Part of a small language model's weights.
Training: 273M tokens, 4165 steps.
MLP neurons of a small language model. Each row is named by its layer, matrix (up: input weights; down: output weights) and neuron, and shows model dimensions 48-143. Each number is 500 + 40 x the weight over its row's rms, rounded and kept within 0 to 999. Numbers have three digits each.
After each neuron's rows, "fires after" lists the tokens most often just before its 100 highest values on Wikipedia text that the model never trained on.

L11.up339:468577487446477494541502461444444436517516520432510519494468444435522553504460488578453548427499482464513469468413563490462533571468494494568519489471442476499501523506529429489526461485482456577611572502484542520534484508498459499485536489445549531466546506559547527435455478499423479501
L11.down339:503523521527485528449465532506560452450517524506499531524481478506445466513490467520506494560467512511552486494517502487488491476557488479474521492490450504541525461521517512508502493488565470556439544448508531525451501455490529482461403496523533517627496506477460536591538521538514505488
fires after: "2", "4", "5", "\n", "1", " District"

L4.up556:526509513517541492541492528474521495411499529516466509503504442538525414517544461495546473493444523475453483554479503517516404536489443512441554491536548438501483548541427430550499429532524552446487499560481481480454419440476542483500543566507513506541474503501525500500486478530514563482
L4.down556:517394528470507467482485550522480477541508465587472484426474525531490492432537516555467516481570563455470511516473526481496485537529492563458507535521534482527495476552471468592548602551449446481516522586427495524520527457557385513482433590482572526468458526455473476482470510499467517441
fires after: "0", "5", "1", "4"

L10.up395:410566403449458565454548560492501543488490419553417495505535505519477453506469582513516493509451460565519446549473437488528484510549520510452557475437464546485543553512541500472491544494446457465512459533496581499510536487463473543528512549515552449439465568474445492467479516474580519457
L10.down395:533470533519443490523461489509518571517460482477528412524549488397511539426435432447507516487524551549531469430486588486501461456427511485518524551525491555489478506489438483428488532520468483482499452448423475420508490527562529489399484473587528507607539470466477525524531524538489519475
fires after: "\n", "1", " A", "Se", " |", "2"

L9.up700:469465429573497500510507486550530545587548523535537481435598512521492479475496565519467508456446503528509493562490471460459538378509470488480514495396563527453491479487554528481529581454504510506500522453439437471504532452541520493484472591496497501455491487478571516486513568501516558570
L9.down700:456528459535479496497481528533471556460478501529462455554515502485466486453491516437539507515450460480524434550497490498539424491514470494552510543407494525545521477499522532451438521509579619498522512579519525521478493506449505420483550464497425545485563513514515476516497591438508446540
fires after: "0", " ", "9", "8"

L6.up746:486500411496510471484526507425484529463571458468514500495537490441514440515498445554511466422558532449557457551503478460568561436444536498508533522507509471456514472534506511503498495466481433584497572483470489527489456490542437485461543527476481516518486437492459567513493513439501483510
L6.down746:468503524507496540502528532495496540492551544493512476512409425531434457577481554495500466512480544546528514467483529475536551450512516508484449446486561533535493539459439503520458440520481491574470516496577519518463504517507441398612423492564460441545475455503573476552536499461536570508
fires after: " ", " |", " f"

L9.up169:497505507477511492483471452407449562530489433480487447471525490448502452489492488602513496442584487495538479504445461573529534532574582558456539538502501515443599523529461505458470500510471486478454428595501475472518487429526504457432472576504530561411448517496527485555481508555483509522
L9.down169:491462477505532502546530489457476537502516517515510426522487452538499491562593460549513523534520525490479451538493497531508484496460434515493493566518527549511455549391490519487541427488509480522498456531496498540509523451535493462537510564463521532454495560467483464554499431536504472505
fires after: "1", "0", "4", "5", "9"

L7.up134:463507507560535538553523511559489506580527526526571480509530501504467512484443500460533471531451536512558471581436455424441455464517477509448484510362511504444493491536414450517533489471509481509530464521496505542517496502579481439517452442516486552494512470463485475561520582491486549572
L7.down134:421537537514541508504441509577456527454462501517494568403506504450441447525504544515519494520542574495551467463509484521472506467480483560465509489457531428489548562485445494496499498554473597463476544541461489571450464483496478385509450503469438484520475555465531547519500514500544503474
fires after: "0", "9", "2"

L7.up533:509426426441465590533562448514505513523487504429487480477571441512597503578517519454482548471550499556456508509458528510465511518485521489557558494465476520483440502521523505457526452469528547517543495476499564493551561434500458541442479513475522511511429498540473460420521531457478521532
L7.down533:522501546547445482534503477547451484495563530480421512448530483449498520519516479533563472515486496570456482520503446517465540545514468534520514477516566513501524544523494487466529455523617504549525471409603479556459463468486514500492448497438520503483499479488508583492499535514507420549
fires after: ",", "0", "2", ".", "8", "4"

L7.up539:499550571488524458488485456472580500484533471554546465540541457526550440544482527608497515510463507459458494430500497566465542566454517504523551552553523504434534475473484468528430532469503549458473534472500502527475512423511515503513541516480528523507475526488518487508566520494405418515
L7.down539:467565432497504502466477484509538420542433485498564517487497496541537457475547553559528440458458554503525523497425441564517532532472563475453502485479560499557438524472520485473539517477509507496514541500513477476493497450499509494512436572478483495546464557536447453531418505529526419506
fires after: ".", "0", "%", "7", "4", "5"

L4.up253:489544502438557500463527517384504522568463428442496494519478486566564505570457444527413546470555452456452512498505539484562531554482541488574565445434505582471529515598484557533517518566508524513514511518525506497534461469464467448474522473504496540571432525511594493497487504499496479526
L4.down253:545576476468532483525531539501541422500580540491539470498520493531506466494480493493416528543559552538524569530545476484548455440561537486465472517531449500488566499480435416502432496478470484527477500428496501490533404501562491568482508434506472471496487468533462569488500503461560531507
fires after: "0", " ", "4", "2", " U", "1"

L9.up749:483489476493548493534534449547468485550513531592492496418525601490520444527549521534490432489419487441508557591549401446437495477497510606538489507402497539486438503501455525440601495496513527513488513439511536501477487511502498472515467579523534518473533494508591527507536546507519488437
L9.down749:522494492492522479491457490496534444549543575513416492465445507476533496539529530531545583535570555501470481500436488493550520495525516505454505514481495433474510508493458537565492511548440605500448476607541531578538470499473447456527519486483476450468527440490473603520451506513481521535
fires after: "0", " re", " Re", "9", "re"

L9.up322:533545513484547552488520517487495576477528441551448501503518419450526482505547517500494472420484459416575502529501427514515484514567610451476508530491500542521562434512533539415542523531528488502441509532445565464488469494473529471494495538461472505516480538562525536471484581436489475504
L9.down322:564563500483465469499535541487529502481496501368528492439460557444507517486454525517515454541497490517466534418586515421538457539409427476527487504465530496529578529459386512500521544503534492515446502454454462479501533599490521543526467483575500523467573566541455519463549477462466514514
fires after: " ", "N", " E", " re", "S", " A"

L11.up202:518496431580547504474483469493521508528534579468513454495558577461436491483539488504427531572441459518442504431463483547495511491503513549503480464503502583494549527467531502570505531484532541427494539485469495371472493564568518541495550464428483501493509497437526470471472522416559523507
L11.down202:435512504483480536528469519477438493544466470568455439501497483548551460460440460549490509549517449557535427460528463499600483508463465523467495509489465596497513580544524534513485509519584575479532550460544572472481536481402480481471471519501443433471492593536461497540444467440521514489
fires after: " ", "0", "2", "-"

L7.up541:417512491494544522582569468529584479517505516537429453446495472452452458489538520543514480490501434423519507539479500468540503444462535443438474554504461504483465484525478484451504461542485521589504455432446448534445477525500495525400508461433538515503450544506467517495522546455487451500
L7.down541:477504467488474461471523569564500479472500518469483468496457560524545556487564523472510587493466430404511505445502443489490478504596455410522537478489483531501563449593528487538501460468467448525482513540511517492461453633498501554499441506526468490518541500558498589452506506476533493483
fires after: " ", " |", ";", "2", " por"

L8.up750:455573577521457538495515491508535570518515492513457475459452564528487521407467485570453531519487504455515539540458548456452523476527508471473461507465503504470478518498455494511565564450510505529500517505457523546368529454602484530425479473450528527489504505452429506505429561501509469570
L8.down750:482509538516449466536510554503535479518453489482463486503551515364529484471501467497520502466449545519510463523464531471586403464475491470516487506443515423503461525508522508420491496512511637503577540520566499552493545536485569495509540568482506489526506497458477472431444524460487526431
fires after: "9", "0", "8"

L4.up122:513509502521518534458445462500526549463519521554510462446563442470529460506562493578482486512508483550450530503482505532512493583564503475486561529515538484531479502573436442495456522507485543512537494526515473429475442469511512456515531500520490530459469515424412497529505574559453473576
L4.down122:533446544470559507503487532500477469445428506525510444472552535419571420541502485508547488455388541536557510470463475432518475537449543496506519542495587393555522541474422502564461504461427543514579450562474458541541553537474471490467535530534557466468487483471563509538484441572493474460
fires after: "0", "2", "3", "4", "1", "7"

L9.up747:461492481528486444536483515457454460505564529597560488434514501474559486481528498613499504457496543492604520531528595459457532414453504488549505544469466460525545499477475547421534449495478481469473442496438501508505476522524438510531502482395508465523465547456452467456547533478571509544
L9.down747:469521456561451544529486465529505470491456478462495569516565455479506458469520461532519542584481579556529484515537494470487424490481552532503537480487484517528492510522469506502486528519532536532448518474515510454480483457506489495461479486574565497515526461521536484480502497528480552534
fires after: " ", " C", "d", "\n"

L6.up39:562473410501455474451512446533474545501560525493588480523541526490462496482460482505503465553479539442512563530501530500458546563532561496459522512440501438447584483475578524526554521535468525544452526543480442448529473504509435489477511518455454493543487511495514532576514491469434433473
L6.down39:440447471469496549403509578543511468487435449538522467576425517509477454498508526483522488541581567529556452500527483503501511485437493519521483469511492561508537432489550474571483512508537480467478473534491515504523491531481471532511519518497458559491537478474453509473415554472543491486
fires after: " in", " L", " In", " at", "L", "C"

L10.up652:540507469549560492494522470488460606597503538490517549515436523520495473473465517591450531417511461507557479490498418484518520532492476449550560480507561604505558575493556458440495412452489503511546464562484543546501542470413484449514472537454526510471488528499511404443544485532502535482
L10.down652:442488476533412500485509503470554430483496453509553438521520505436476539501434448520509468504480511531489477481433554449511439502509510525494495493488498532575465558508520584474484480490479504568536523365544475454481504440557470538528525512553511489528431451539466566517569499469524583527
fires after: "1", "0", "9", "2"

L9.up617:538458462485533532478458463523525529479465494442514524433506498506498449501584503552501549522465438525500478479572499503532520460596479503452545454530532547505525536471569476468447526499497503402481485522514503521514562483513461503519496496492550413522492505504544476465459404495493474469
L9.down617:491504504563460517529549494449447471556521487490484477534512471565462519554538463480442450494565512464568509504500456531502480475503467482515503546500511563509508478493432471388580487542435501483529441463527502394483454487562451448497442507470520613502544430420472491473507587517507518494
fires after: "0", "7", "2", "8", "1", "6"

L8.up659:528486521493522479493435515462490511538471517488561428433484514485503450485485437523513452464499499433485517537441455542490437566504473553475471496433500491535573545601548477560512536576446503518555505585489530477535525425493478503404491571557497535521534542460497502514564503576546436514
L8.down659:434465548474533497549541521530555495478454417548513535477496470449520479538529465518501554489531550510492497458518528458524433562469537561489521512505544429526480498512541381488459471507459538490544507581494514444525458467542486457522395472536554495518543487571524455573474552460555496479
fires after: "4", "3", "1", "0", "8", "2"

L8.up546:512509502537495542536450420518499511520550511474531443431538506485523490505432554530562567536580507499517527583444469459450468507489426495504564481473472521420514446466516505598608508518504467499479531523484519501474497513477523576517445508491478553480596524462552507512573457507471392478
L8.down546:475437532465416534456521522481573507512481530484442518505444496474502524491478471549499531475495479564458514491522464508488553501508567566506508472648492451494470494504439468580502500523509543476497483472495493519487476527448546430445515502502477464529511524563518468505446523492554538538
fires after: " In", " in", "1", "In", " Ju", "ac"

L8.up490:489489496489517538569437484540398462522489466521457502534522435440520455477557447548462538468508503414484540473467533539570548479525575504486531525478508450476482467478474532406522466530523518524439449474474516468411498479548546487526532505395508472523465556517520493489489582481491499551
L8.down490:483566547540468460454518498561468521459502494474550480472454529563481518599484479448549506498478532553466451481570499442561510475536472534499509463504480593469528466504496542531432491553455455562495491487520464489519465536603443460482404440537530543546534523474555502501511543499492561470
fires after: " ", "–", " terminus"

L11.up593:500547431534511524492486434483493605566537488564502461481507464461449375490488536497510504530409453509544484469488492518567490483591498488556477477492418507454511523509479503467478506514455427475519555495458504523504524522550483476588464547430555453496495573513565516524408517424449545449
L11.down593:499424551500471527521509584535481404480478516517548542528455501553551509442552478455495507466525519480544524506449521548474493497479563449469504528530617502529440474498469436478432493461545518514479529548512462404468462547527452510501503461514467476537547481493511554504468526544435432482
fires after: " |", " of", " for", "1"

L8.up451:475500495526481506430536533514514522463552508501494464543509517487527452499600421532459553446528549476444532506452531507464547525481530498428509487561437585531510547531494592470556474498475593543474474450485499498409488512515546517515509513463515406444508479461495469404454485521495463498
L8.down451:552438506503538482498477557510468542507506554478589524487479543468514549493536514468452452476444476608512553461525564484488507404434509474473440514463550556537508563475460429493449516590447498496577533534507503456536483529481490471468542487515517532524554481495496484516466592531442583484
fires after: " ", "0", "9", "5"

L6.up120:608450510475505523474443554474519432534507614484495451515529549552541494501471502500579485557563521454496508508511493409425504442439496515491498457476489441500528489478562493437571523454511488523523560556531490461497477544532545526559481506502491522490566489541486481547509471451456415510
L6.down120:399412451476537454503523483519530535420504506570573488525471489498541504505495473442507569475532484561573533447545547536499456459557524440515504497485499497493457536460520488527489543477470506462475445477499488452545454516531506527550527488505464484484522418554419502587486540468486482485
fires after: " in", " In", "ac"

L8.up291:466480459512525535505475494495491436545563512460463450546441503511526478501492515544507538517503513509509464567504479535511593528481455510483519440524476460560507488525514525492448582495455533505530506550474511518461492400509475540499547539524511493507517543391437469564494546523384475538
L8.down291:572472490469493516497444427526484527478463549458516435493478514476540491566556530498599525477480523480436505447515449562510562480435522541511532485512497535536505534487477501557464539551555518531519564528516477482490547440553477503496524489540508495401504481455564473538559494514434491508
fires after: "0", "5", "4", "3", "9"